Weights of a small transformer language model: RMSNorm before each block, rotary positions.
MLP neurons of a small language model. Each row is named by its layer, matrix (gate and up: input weights) and neuron, and shows model dimensions 128-255. Each number is 500 + 25 x the weight over its row's rms, rounded and kept within 0 to 999. Numbers have three digits each. A neuron's up and down rows have the sign that makes its largest values positive.
Before each neuron's rows, "fires on" lists the tokens most often at its 100 highest values on Wikipedia text that the model never trained on; "fires after" lists the tokens most often just before its 100 highest values on Wikipedia text that the model never trained on.

fires on: "\n", " ", " |", " +", " Sport"
fires after: " |", " Sport", " BBC"
L5.gate1147:464530502513474479522513510480490506485497536475491548498495443501476493487487488537512510476539471491512494518522501529512522506517475529551497514481444504512523479536523502532460553521465509514530506468486487491500550493513515432477501512514460536490507496464517490514567504495458492487486515500516527509498472497535459464476512470506499501531488499520517542488477512477495492471564
L5.up1147:517486520585450492470469501519489516478510555509467537549472492499515491518558530518496521433495455469527532506526470523515499515485486549443474529518473491511488496497530487577520505489512508483525507506466471521521493523511511509447481532517490500492514474491505507477492522489462480506508516459493458502482501476567450508454497491500545528534508471549503551487528502537534518434510

fires on: "5", "8", "4", "7", "6", "2"
fires after: "1", "2", "3", "4", "9"
L5.gate1083:510549492507484512480451532506505518516531518508507521526465488456467496470517489462519519487457473521512515508502500480478489557469510511501500497494475484539493536485511485473532457494503496457547500481511544512519474533480489495454482563514531493474553537519503501473487477503495478524465466484501487506488499466484495483458514500506451541523492500485511463533495503524485475516470
L5.up1083:479522541464473519505527513487471500506484499486464515475489506517444503519486532493492495469489498476476543493564486481506456526498489473466457505481524468494541508533470464540461458459507512527496522541485511506506539492496456506451540505502469487529495510503501525489501494531498478502493497524485485456495505493484495520508484489471522502503491501496513533499502504482539508465513

fires on: " ", "2", "0"
fires after: " ", "2", ",", " January", " May"
L5.gate1759:527467477496463536484504501504471493528501556482504496462497516497498513519477466475542506525522491470467517458514510475516485446512513528455517511511495527504534517473472444466479503484528519480494519530500513480497559523539447461540550514503494482517534456515509499475501476488514505498504466500500510475458460517490492493484485500474521515480461470465520498515465478486481519498483
L5.up1759:482480503517478509476494497469481514519515524502478500528504513499493497542514540525507521522491545480522485465544488465496486458566518567519484550513515509486525468508531495498518520442484522503502490512485520462476549471485491495516500483500494503494516500514519473540473510459476465463535464522491553502496480499502494549488456500492553501502513482491513508480487486490524527474493

fires on: "\n", "0", "1", " |", "9"
fires after: "0", "1", "2", "\n", " made"
L5.gate108:523494502524545490523513495530524507506535504494504530498501536456508517533532500476543502504484537499499509502515524524501503502542502485544535511488463498443549503513500472554517487497496482509512521519478496497474495516543459467504531476507513488508516522524491506528520494491513465509467503497488503503492499488502496537504494474502545500511481505475499516477481464523496479539563
L5.up108:531482497487525498471517494515494522473507497506506464516508492491463497483511517475475455482510512501470491527482548515520551482481512493524515548450476465475493508506509538491507494501508510489472505454497500490476506489492457468512497507530526489486478482475458517502543519490490421467459481478531482499496501480507469536523432457512451489534494512463529485508504523513475518474485

fires on: "1", "2", "0", "3", "9", "6"
fires after: "-", "2", "1", " N", " T"
L3.gate979:491463508509516520482527493467477478499543497498498497520496479494496515494485510492548508463572590496528508471515566488491471488533484506483469469492523505509510541512545448502492491540504490460500551519500499469474487517488477489510457561420488486506540497515549553500508519540471503492476517461479470486508492491524493501507476482475478547533502477493513461477500458505487514541512
L3.up979:520500513489479504481496503523505468526461514544516509523451541479535492473514514491512474466484502522500522424508502523528463454467496523493517532478481475474498518488442522471462502512470535533479486543535492528548495521509469496485491528511498561529486497510466510496475487501524488484509488511498479482539474499472536488482490557466467545470491523487545515478527485461518525520521

fires on: "9", "6", "2", "3", "1", "0"
fires after: "3", "4", "2", "6", "7"
L5.gate1345:479476491483470540492506508502499442499508500500533439506457470462486499476444494506518488442567486487502492510547499467515477518511524500487504535490524477520541529502480478554532548492558510497525494511501495485519513543551504464512466530526488526521491540508487525482523472487468500501487496482496485543504534474510487445499515495476497512514500470489462484557457490509497535530486
L5.up1345:493528498481525501487502514500480527489493542505463499550481527510518467489514565516482455532473465525509508478515548448505489487501514491477517461515478509438542503482472529531491480497472541508478537510497489492461472518495512497513464492516489461452464467471535485486485494501484520468504532513502515510499455488500504549474489494449464501536475510488530527511498475496484498473483

fires on: " |", "\n", " Votes"
fires after: " |", " Candidate", "%", " L"
L5.gate838:507525528482494540484490513481506494539532483524504524514480537471496512517511498515518519500440476503492501509478476490488506510503505505481505505474523539445493563468475492476508473510498541508498517489469507482512477522495477502523494504492472431488522532529526516502489485491472494544487482485483523500480480539527558491503497459512543508488448512486485493489471465500528496495499
L5.up838:523483561469525464499506478499484450479544517484483548485463518464484545525494543503440523487495513475502531455509452473467545505508487492486480503490516526500512474495470484551479491490523520507469467456509539500456490484528512501484500501513476510488503502504473479506492490478429493499480510456576470506537440530526490485490560491497516512490486493518491490493516475477484511558463

fires on: "\n"
fires after: " |"
L5.gate1060:500528451508500527515505459502487459510496493487507480462555487481513516527472507531542470498514506451469510497526469524485543469496490469471517505510521472484484520485520516525483488523496512527496485491476538506468463484488463506558525453524525490500486502521493503504517469517523477475468460520505507484522491478488520498507513498524503481465467484462508466479461490500466549489485
L5.up1060:499493514504484455486505508524480502499482489489487517485455529486519466495503490511507476508509502528438477508502504459485484532507433508525545543468505517513535480489476448507509512470502491504507481512485483473489510536534491437498491471502500529476492531506509511447489509540476534492498480515502475495536505521453473506550494490489519466522517466502484493472427487520524486498482

fires on: "0", "9", "1", "2", "–", "8"
fires after: "–", "0", "-", " football", "9"
L3.gate245:511491448500499487531506496450542503486503517548489495499524542483501506486487486487484483508561541517516481504512469494484514551487488512527461463496513504482514489487496496506537495522462503525508526490464481478467513518535462497466501481476521521484524526497512471514501518494518491522545536492475546497519552531511482545478530539527463499475495480492453480556481467558488500463497
L3.up245:528504490558542510463491495454476533485498520511494482486498451477490519475518456504481472490493522467494510480499468541505535478514512519452505459497510454512471496491495481476519483504510490526473516482497516465509479510516520541496501516517515488505496505509525484496448537543457458496535545507528530550541476551465519512470504452482469512534505474512488498504505485509495492456523

fires on: " |", "0", "6", "4", ";"
fires after: " ", "1", "0", "3", "6", "4"
L5.gate1491:528527511496520497486505511429488501473567489527530494473515488506521504510468487459518532532484554511489500538500490494504497501485482521509487557488496531479500446497538465522551500504493459495511521548478506455515496498502504495476472494496470497507508529462486507506515519524501510506512502488508516496509496497524487514476509522490521506519501510499508504491466508495451473538474
L5.up1491:490525497491499453500519473501484502535511454533497535497510465479471517517516501509511493517463470508472490518485475479497570494477457505486488508501492538488513494509513503522490503492480560495498524468527514503505504512540487470514464499481538436544488505518496507487520519521469491527465515514535519484475479536520532508488511544455480550503507473464508548538503510532498486492537

fires on: "8", "4", "6", "7", "5"
fires after: "1", "0", "3", "2", "8", "5"
L3.gate1209:445522475468509500516478508514520530512529560524482552509495472503512460464513515467519479519499536500501516470471519504519485511493527464451547497510525506467499533485509476513515453514526540483528564528500501488494515505511492524506499490503513501530527523524519501531488465510519484507513491494522505488503528531493506525462564524511532499536492482492501543520444482492510488513444
L3.up1209:513475532513486491449509467538545541523507506536508451517507502426485478472527479487510474496476453449470523486514472492508495503547499491491491478515500508513517561492527464504545488509465490442497531506528477536484504520521479474495482498518530516515462475494448489494461479487486509498483495510470500501516477490480520488496528514518493510509513484484496497507544499497494483478507

fires on: "\n", "3", "8", "1", "7", "4"
fires after: " ", "\n", "1", "2"
L5.gate294:482535503470456486530494526497481488511450477472519541489487508492515466461488455548515515528477480550491494475501539493498521484496491446495485472462551468521494510496508475473505486491520507512478509512489523516499477504511500467466462481509502519500522501496487531469468515487490569491514496493510461486498515506566498495541534491488510468495482496502533468475492443481510458521484
L5.up294:416533489509521515556498558499523546477520478538507531473535466520547542505523517515504446499503511527493498529501517487512480517509540494500515503466485478521481488525497491484500546466547509489508537536497523523498481480447513496504497459496480518453485496504513493471462498502522482446437505500461518493527517513530526526496479508521515541519503475480568507494475458465518497504528

fires on: "0", "1", "2", "don", " m"
fires after: " ", "0", "4", "8", " In", "Men"
L5.gate1788:498498473483516512510467562472510468463467475507491485514481527512511525466513538476524492447454498516478506518486511488498466572518497521494502480489512518506502538516536532497519510486542521508493494512454481511511541517537529471481485477461503461452493484534468536517509497469539524496546480493482513506510446470458515501472465509491520491551529429465504481493496454507474494510495
L5.up1788:531446482502507526470484534523509467487505510499505511496469502500505548515532528499503543511528526516505516504511521491539465469503503541458459502481531499480473523511501475469481448461529481496489545534460545485506498482525513478502471523512528475490480495469538497477531484508481463482531446516496508496527489534529517461514490426550469502517509484468489474506499489481458487549461

fires on: "9", " Year", "8", " one", "7", " Rank"
fires after: " ", "|", "\n", " |"
L3.gate326:492505523508469523531462485477457490458509526550505550496487519482481484499498456518501517485508512466506515532484474504491498504512495468497536450487502459480536520516494440495467464509522496493478506525516474477517469518484523516504519513479441511464519470468504539509484498485504505491551488476483453509520476518547490481481467495467479489518511465486472454469497476510514530512483
L3.up326:494528521530473510502474520461493482504507491538466551513533504511515505527479445468471508470511496483506509516522458483519501495564494486514496483510491503547513507513506498533483459502498519512490455482497490541499498481530559531475487481498451512482510485478489508509482478523531508476544518512488481474500472508561524500510516508484490522510471514489460496444539503508531501482513

fires on: "2", "0", "\n", " for", " the"
fires after: " ", "2", "\n", " for"
L5.gate1489:525508462514499502491500469486505466507557527542495487508505509491524518511542499464503502459514492472505489493476522491530508464517475550516518502502500490518506493531505492487478494503524492498476535478474503495473527547537476448503481483523511485495520505542474485499487526514513525515554439506505518489524482542522514499503525497469543504493487516477500484479520485564476505532503
L5.up1489:522468464527527489547530511519506456497532519486519457461494510453561530493496465509526472501489504458509487489503507466479498478549500489513485516470509463493548487535503531493490483542483498454466519519508517531520486534514494478536504486541462494543477491476500478512503500519520521496531460502510552527484527530491462464479483457492522488456459528480518514505473449476497492528503

fires on: "1", "s", ".", "2", "3", "o"
fires after: "8", "9", "7", "5", "3", "4"
L3.gate1845:508472468517532510473532490544533473506461525522501458478486553502481490463525498474505505456496477467508507509518482485509481478488524495427533463521506466493476535529500478507560511479478525489517538463470454534502507537502536537468533501489566529472459485488512488499480517543499470513528463475485441520524542489522485484472468510499504486508490492467518501514478485527561485504545
L3.up1845:521465537484498519504479526543501497493503516505517493486508517513492519464484491472483502487493489501504493523502491486505485502493480494452507483531439465497453482491473499476528462496518516500498510503523455533489539523558490520517527461504537526465543499494510515501500489504494442542540496520464516480498510498471453498463479525519519476513531497453475474494470527518555474445531

fires on: "4", "1", "3", "8", "9", "6"
fires after: "0", "1", "2", "3", "4", "5"
L5.gate767:545518513475469488502491511559562471498518475490499483490506500529517496453564473517481531521438473519471494470544515555492473505504474498491480533530521474498492478483518477510528531475555503477519535494513519521480536485499507514495536504514494541513483527488513457533546489476467485495466508518519489511467478488480534462472518484533505495508514455497541508518500487489495498468475
L5.up767:484525510472499491505496509501509519475550476490523487523478501563523539489495469464495511453481532556470505543472476538489509509479484525505509481508535475518478518492494472506499461517487504498489526481532466473525479527503462507512516457490499491461518485502501505497485482502497495499472537507465488463527530500503549458470533488510522521514572503483487533501487478487512499506504

fires on: "5", "3", "7", "2", "6", "4"
fires after: "2", "3"
L3.gate59:521527472518491471522478508561497531505480482507513523501512517502475490465514501490570502489473496506522511518520518482476496530497475529517524453450472491477486499486543480522510514484527556540543523491513527537501492504479508535485510517494506528485467516507492539493481490511518499505465451515460511516541481492532465462489486518532559488508494488481497509563460476513496495500523
L3.up59:481515521495427512510466554500514515455485515541498523518524531508495527549476477476517476449527526487520515487457517499550511499526493506487491542461490518504473496501469492471510501533477509482487490492525500501511500448476505496462493505463528477508523479518490461511536500486481495509529535505499526515475541540496484567537494522507491522559527473489494461484489512514478531510496

fires on: " a", " an"
fires after: " is", ",", " was"
L3.gate255:486533435491443509504515513496519494446522520494488550467501523511506524503510487500544521523502492479498484526491491473478490538513500534534523444504484494517516468476476465523485485457486453437505518537532510507481522521499490498494479483459510511473507525508451525495512460466539506499516499499490507501520482488514509504486479482473493495527484474489515485507515480475508474502511
L3.up255:523479478457462518470467527506500507476533463490489544473478494487510473480500488517530495474502504509519508513524462495474499504508543500528502483491481505522481525484479489487487525531483468481482496528501492472488477521476499454479532485479483486493527548504514526533478581494531516510537522481476498545485515465477482497500520473502454505542492472515489515458481524470537477497514

fires on: "0", "8", "6", "1", "4", "2"
fires after: "1", "2", "9", "7", "8", "0"
L3.gate650:480516501510515530529529522507480550535447488519495481510514500474511500554508516525511496481498560501505511483519521484472488473469477472487527470536511480501567538514511475561495495477458491549543539530504449520484513526540484519511512525510462499511513489511503541462507540488499506498444443521466506470525516474517472490535514531506473455491509488489495512486475486491514482468517
L3.up650:434469527453464515439501497484484550484514472487542509484505494485486483524491451487487502478525523550531472457502511497476500487487460502490459476533483466512487471559467489447500514469526482524483492502481491477484537512480476475530490492493498512542525551552500488496492551466486519484448492488502523503509500505425459541565507550519517462484488494495525531507534497487506471462539

fires on: " ", "'", "é", "2"
fires after: " ", "==="
L3.gate625:469519495523475508484509509494491528521478496517472507508485476488496489463527424489555514528536518484526519509501476518493462494479464489445487450475512443496496501455509438466494503542491512537499549519464513512504522515488506486515460472538476512490507496487514490515491456543507496486481499521466505474488497521470493506478511479565487540506508494446505512528517517503435477456507
L3.up625:480467526464506492499479496529496483475523521537481508479508488472480499537470547517493494522523532472504466513493507518543448473509493522498515500531481480494472493459489488538476506503509504534475464502509531503465516515495499538512512496478485475538474493508518482538508525493536490526522441488530537506512504507520459440503503535504549498503486487495486467476492473502501480459515

fires on: "4", "5", "6", "7"
fires after: "9", "8", " "
L5.gate457:539512480474569508448479503511490484493506563546470474469494482526540499509503474500540445531465476444507519461528457482466519481474495480495520479495524517465495562494524502493510501498521490484513510471532511491496480485523507531488496523484497493518559524502486523539480483501506527494490486520524448514533515505484508530473497511530522520485487513501517495518508532512480478517472
L5.up457:499457475519501500516510515482509482467464500525485512489511504490467524479495485461510548511483496535500498513532487528507477519523458512516554472451488503496530519470532505547468561499449551523510499529476486471512537530466476527495484518514515495493504478487509502515465512477515447487460531497469503450501518497455501459517515504428515483529505494534505504520507517509510525406474

fires on: "1", "2", "9", "4", "0", "8"
fires after: "0", "9", "1", "5", " "
L5.gate1170:485544492518552535489481501516519475494500507491517460488461494519496502502482473507508514458458482532522540536513483521491469485515514534461527517508468493515508539512498543508483508514548469536508516489519510473469532526502492459509513512510525512511535479527496511505533477500512472505488515536509479500503518515505483533510493464511512508485520534533547495480462499544473527506480
L5.up1170:460487479455546518546499533500525495526471539510517503479538519517525511514492481507497490493515523471508477490479482552495524503508499467485537508480451508475515468499491506514525510493504518530483467491565548519498508520497531518542515477508497497512458525471505471510530443442470475494523528498506493490495551472537502553505517490460541481492484510473531539465464491529519496482443

fires on: "7", "4", "6", "5", "3", "8"
fires after: " ", " un", "1"
L5.gate1342:496485517517512524512514524468548495505543519544491530499467518498494523454456469513502535486504457501507508479498494488494499491501499515516486494491496488480474499453499526495535527507455511527512521512489534474507509482513532528497549537517521525522498479476475573467520485489499568472480475460489566472507485464492522531516496515533502498536521516484465538518513473551527498463483
L5.up1342:515519506485538515477537507511482503506477508539511558527464514476450476518508469511552477481447521490482504522537521501516470471509446495539473530489487496482502561500470462518512474525506475507531508545495480487530504486503502459510479497517474485494502467507483537460502494475466453532484476489462494496503449515514494526478517473529461484519515465457477505540484484501520476516508

fires on: "\n", ".", "le"
fires after: " |", "\n", "s"
L5.gate238:530487507482529504480566458524514473525523569452499530457496515488498510546469511535529505540489507479472424458495485520521515536491479486520522462479527506503499468492512505492473510516491474507488472497487529498556489530486512513533510498517480473489493517531519507534503486516522539449463473489508509474495434534506529496471503487535517510471522508494459531463483487518519472479508
L5.up238:480519514466503497471530523527517500506533570471483488481471507546523483492496520509505510509509464492523488528492446440512480544498506488500524468490541453498495452469518461500472550517525518478492461471501515517514571488499547472492509528525484511457487525504500519520464476483482533520479546485497489515484505485501527490469492497515462475533543494494475491502447466526507481503507

fires on: "1", "0", "2", "5", " two", "8"
fires after: " ", "0", "1"
L5.gate525:520535519476503547536469556531480480512512515490499500501485480487469490479568483521503500508526484491537497505473480521518521502522492494505515493433500526509499519459519484460487490489448491506516501517485493546515519464475495513452489539460541520508568505494478490492482496503540501510462510507520482516560519508486507470494479555504495521514522527487482481530478483542473491517480
L5.up525:445531461520478494487541500471498518493546506493534489521515491500478519514479495498541496491505512513502552480495518465519494534530533495473504486516490469541495527528495525502544453513461500536499529469534468466484506526535493495477508499499541504478443491501548516533454542477481533503487541541473529468487527494513535534525481461506517497507437492488504521460513497539491516505509

fires on: "0", "9", " which", " had", " who"
fires after: ",", "2", "1"
L5.gate1751:515471467476463529480486503465421517462498530501472490508516470534479497470495488551558496480506503473503542472474475503478516492526492499457491479529522479505540500506524493519438473494496482512469467522480516529459548490477514500498477538501453410512527515484498537438501515487472480489495472552512529501477506478490464515486520478495508479482513545482532497498481522508497487487473
L5.up1751:475504469526481495472488542475525479520471504500534443484514461480487538528463506496481523510514459492528513495517476516488506486495502493493464536523447500492509481488488496498539515480495519519487471499559490515478511517484463529533465443524515469523537536506487505523472522513484536493520486479478502456519507503498479507517476473478502521491490524496506489490535505493499480518471

fires on: "\n", "7"
fires after: " |", " ", "0"
L5.gate1189:532541518540454475497475477496508521519521539492477528513484510491547504469492516492508499503456481482509505491505481496481508493509514540505534520512481492458501502536529503509533510522456512519484517547516480522476495540513498499513497549543486486527498484526498498489512502523499511469510482527446492495497498467522509482506503502497542530483488477512533541453471504489527484425490
L5.up1189:478533496512486537490467523452468479502543544522506509507529489510507466512523547538463455459533486511451499524523535497478525465496504509508482521524479500512512514517495471528504514500498518470460491487500496528527517473514506464481515479503519512458494514508489514508526476528495462518518536474479488478464480433535490460460495455509474498527505471481490495512464510522494500529499

fires on: "0", "s", "3"
fires after: " ", "-"
L5.gate1747:510469460526501499523496460510452494491541509505492580485504485555513517493503460481481506455498481492522492504494528559495495525513497503537508487506468499470524519466528468469500529504499504535486514490484519511498459528511482483501520469518506531481522501484495507460514525483485505512474518502516522491490504511476467530549531489472445549457501517522506513509488476501509508481498
L5.up1747:519530549535498522484486515533525488527513520519519479491497496511476464515482498462497533473522538479472506458488491517506464501468499557503482500495478509494491491503477495495531531479435527443454529553502499497476496542510535483486498504563509524531488513482502495460544486475513489508514443464486486515485474480507548508537456542526489484524488527513463519490501484514501550525515

fires on: "-", "–", "7", "the", "2"
fires after: "1", "0", "9", "3", "8"
L5.gate1232:463475518460543520504488449514493485496516529499505543540497496487529542521538494505519538540454475478451511494495497498469489510521531487492520501563529509443555501479542491544526511486534488496473535523509512483509505531511508481535538491512557561526487492453537475478541461476521490457500528490525489527506505479526495482483519484474467464458464495482471528508460482469453491494486
L5.up1232:459513522509444518502546524476463501480456523500514501521477436512477475463527494499515493510500552501504534527510465455501494510509499476508457494503508528499510526516486506472466519515470513510492480527500464465545501465498467501500458486533545494468471489519525522520494527517491530504456533463454477524533510535468524505530472504520499527472548509473508493498505497487543470485540

fires on: "t", ",", "k", "h", "n"
fires after: " ", "1", "5", " (", "-", "0"
L5.gate121:463471501509525545486517466518448452495501484481505524447518541460513551491505503469494496481496497492509490525455451543475523539471534497450478450503528522458526508508480514498475476521485515476518537495488532523534511501506482482505546524481496452489536465510484470476526453482500485510472476527454515498507477501510472452530491455505511482523506507444489462496447496521478538504495
L5.up121:565473498461507461490522522509494491524494533481504486506494503470523470526530510522511463500494531429542507525498525532462522511470492510498497496539462528532508517488501482490524489484533534506512522511501483512504511515477495503480500468503511503473478490485520475519479502514489496471493506517519537494455544565506496545436531495489526492481490475505495507570537490465447515512531

fires on: "2", "0", "1", "9", " next", " first"
fires after: "0", "9", " the", " The", "2"
L5.gate119:464491442495519519516469523504523503510512521455520531430469501523502513492552455463503525491520509511481501477460498512470488521463472521498489456492576449519512532445501477498527461478525533470520521480510471498522462506509483508498544512476498492520502524551480491484507485448509472527480502498524504442490488465524493487467485511525440441489506478452533476531466486496526472509505
L5.up119:537493496532526475488515518476505518486479501511494462517510485533478480529490464499490437477502549511473455521522535491499506495529518477513520455492506510467482446511471486504481491515496487500548511525579515447501473453502500537571470473527507472523487512530506528515467461501531438502544523479493489504498525483478468486494499484493467504479480482482498479500454478484529521477533

fires on: "0", "8", "ch", "5"
fires after: "0", "7", "te"
L3.gate504:457510488521493548529484484470500508485481517504484525488491515521501475451532494476488462476519539479507511477501501462485476516532511489461448491468543518486563530500501498535545490489488489514483492501514535489507512531496529478510493502503498519483491516488529477490470491515492512496468569545522505478543474492457530477538540480529453482495514466500540503512491485484526499537498
L3.up504:519498475450493515524506533496482509490510507498521511508559472464517500492477515530499453509490487533550500462494512461496507457494551507500497448467491490459502491525479431525463490528541465508502498453482478468544492511532465518485479477469478509508508500501487467450477522498488493476498514470509530466536480538481533516523517502487529475483522500456507468460483538481526514463507

fires on: "0", "9", "2", "8", "3", "5"
fires after: "2", "1"
L5.gate543:460493505503463492519503480482528526460532484498504522461522504487466517516480484471516516495523514519541521493501515504469524537487488520489455505539467453512494492518494509492530581510478536493522503512441517468475541532493503476494482520520487500497493515449529547519483485461491498482542523471522507527517480475543487527530462491472527518522534479507504517484502499484483445505436
L5.up543:525503454520483540449464523515440502545513525485554517498487495525529459495482501518480481491517507505479517498448496507548514493514526505487499496476479524481509486493501516522479460474447493482506530485519517482525428471472501494461515516534524502513532479495475492513532483508471459467486520462467447525503466512496528448477473524522539506474511484528516442511465492496496494495471

fires on: "9", "8", "0", "1", "2", "7"
fires after: "1", "9", "0", "2"
L5.gate509:467497452498546534500461502469456489518499522493480513496440520476477530517502472536486526470477580545487505473480499495510497508477482481486465469502498543479505489539479462528537493500515505506502475494498437492427498496516514489495460538473478486500525475513499514491471481483507462505465486449474481500503476428492511528476501512479500473488508500470543512528532477501488510515483
L5.up509:506495502522523506517458500460505547484478497468498498512517547484515494500449503479507469487542536495502523482494492498490514559489479516510464497460500493479480463516512491488465458514509490488450460521514483537486560517480489532497456483546475543483515471531499504473507505490564491501509507494545501530555506478507511555492486493492541461506534494531487473508542472472471504484485

fires on: " of", "5", "7", "6", "4", "1"
fires after: "9", " ", "°", " Ministry"
L5.gate1786:497443547524530521480514536490502455485480554496471531501479543464518522506500502471481526511460461431478504439520509433529481514500481522478522517507519490493502556528521536492524474492496505536500492531493490463514507483446540485440494508505504494520502489472481468475463514482471508514494486497499513538531488547508518542501476491522561548493473510479563498490452503527471462475531
L5.up1786:481471502517500496502522465489482480475506519524481496490514537473496548517478503496504472504528478511455525507522492492513523524445547476516487548512518538481498494537502537521480503473486454456482529487502536460464508529483521559500514512521529513480482520479500524510510524494523505487490488515516488508495414477519505502484531491509519498503473490499475493463480529490504503524495

fires on: "3", "1", "4", "6"
fires after: ",", "3", "2", "0", "5", "1"
L3.gate971:469485501535491509510500508486490540529514526476481515537516464467502509562497505473542475470481548504505456496520505479463504539503480474496524527532561472478506465500521467521522537499512479503499477474522452522476511474456468501507504498463516495492481455496478495467513496536519492484507534467481489527470504474528484481464490510472536518507534511512551493522436491575505490517523
L3.up971:478524448492503475531492469502536449492513494521510502555491491493501515482498495485501492509491471504486515467520508507518498512509496505473516537510524530484493531480522504485507470489514493593543515463493504477460482489454471504482489502474518508518446478514485522499475456525489517500467508552540505474498536535519551482547535489554466538506463524482521495466507518507457498473523

fires on: "0", " |", "."
fires after: " ", "0", "3", "1", "5", " Ra"
L3.gate369:478537463496471529523475493479485508492479484531485528533511500502505552500509533483495556509483535507555508463484498551507490503516493572474504522475472518501537536492525489511509486541485457528511507493473454462503519504500507473465497465482529513512514501500509488509516435514474528455502502521505521573498512518486484536509488486479511507483488484438521486502490505549466479530521
L3.up369:530468474529489538480517498502504516518481533503474543463487488498503514505517534469493507509527533509512502491525521528497534508480473507474521472448510546518537492495519488529516486515490462513480501492493551473505486517503526494547484483521463521479436567579509475472506471481538501465494505493524500514560524484503514511501504514471506481491517521482519520488508509495497484504488

fires on: " the", " an", " a", "\\"
fires after: " in", " of", " from", " is", ",", " to"
L5.gate1692:481513495465495514493530534500502514463536501492487517523519506500466555503526495515533484481492519500506510469509491499462487491455455487495550521506550517510522513491530453493529515521499475483480483500445472534472543523519487487503475496473524490437486481518482509485509500488522507512494496530452518491484505447514497511503528530510512491514503497490505510531538512488453514464479
L5.up1692:514471460487465459526503472547478521458527515488508483525513525487526537502500497492535510494494492469473467509515478492471482460514482488480502545501547515531505447516491493465476454510475527495499465484517457484499527461496519493490506495462460507485507547513484531520516509487503480495502458554495489493509552495475449467502511500473558526537559486492488524492540509513506481488512

fires on: "e", "ad", "s", "el", "et", "en"
fires after: " ", " de"
L3.gate1120:475475475533479507542500478517472487503508522493482529479516513507523510482518470504482505488528520490482509474488485462532485526490468499502486463498494492503503521486537473464479469514497531480466543509477550496497520491509508532498496509473491541472508520514448498490521499537522550506468502505538527506497463522484481481529526436524476519491463486462499478493482498503492463518491
L3.up1120:481513477512467514522448497463483486481460410515498510516515464458541464475497471486450491505459490532500498549497510531489519449536477518513557506500484514478511493513493483479485484477483478499498504474470513475454476504521506508500473467496477476518494491524467491462539521533479524459502487487482436483507488453502477486509529498527457507520498504500479523509501515486457515537512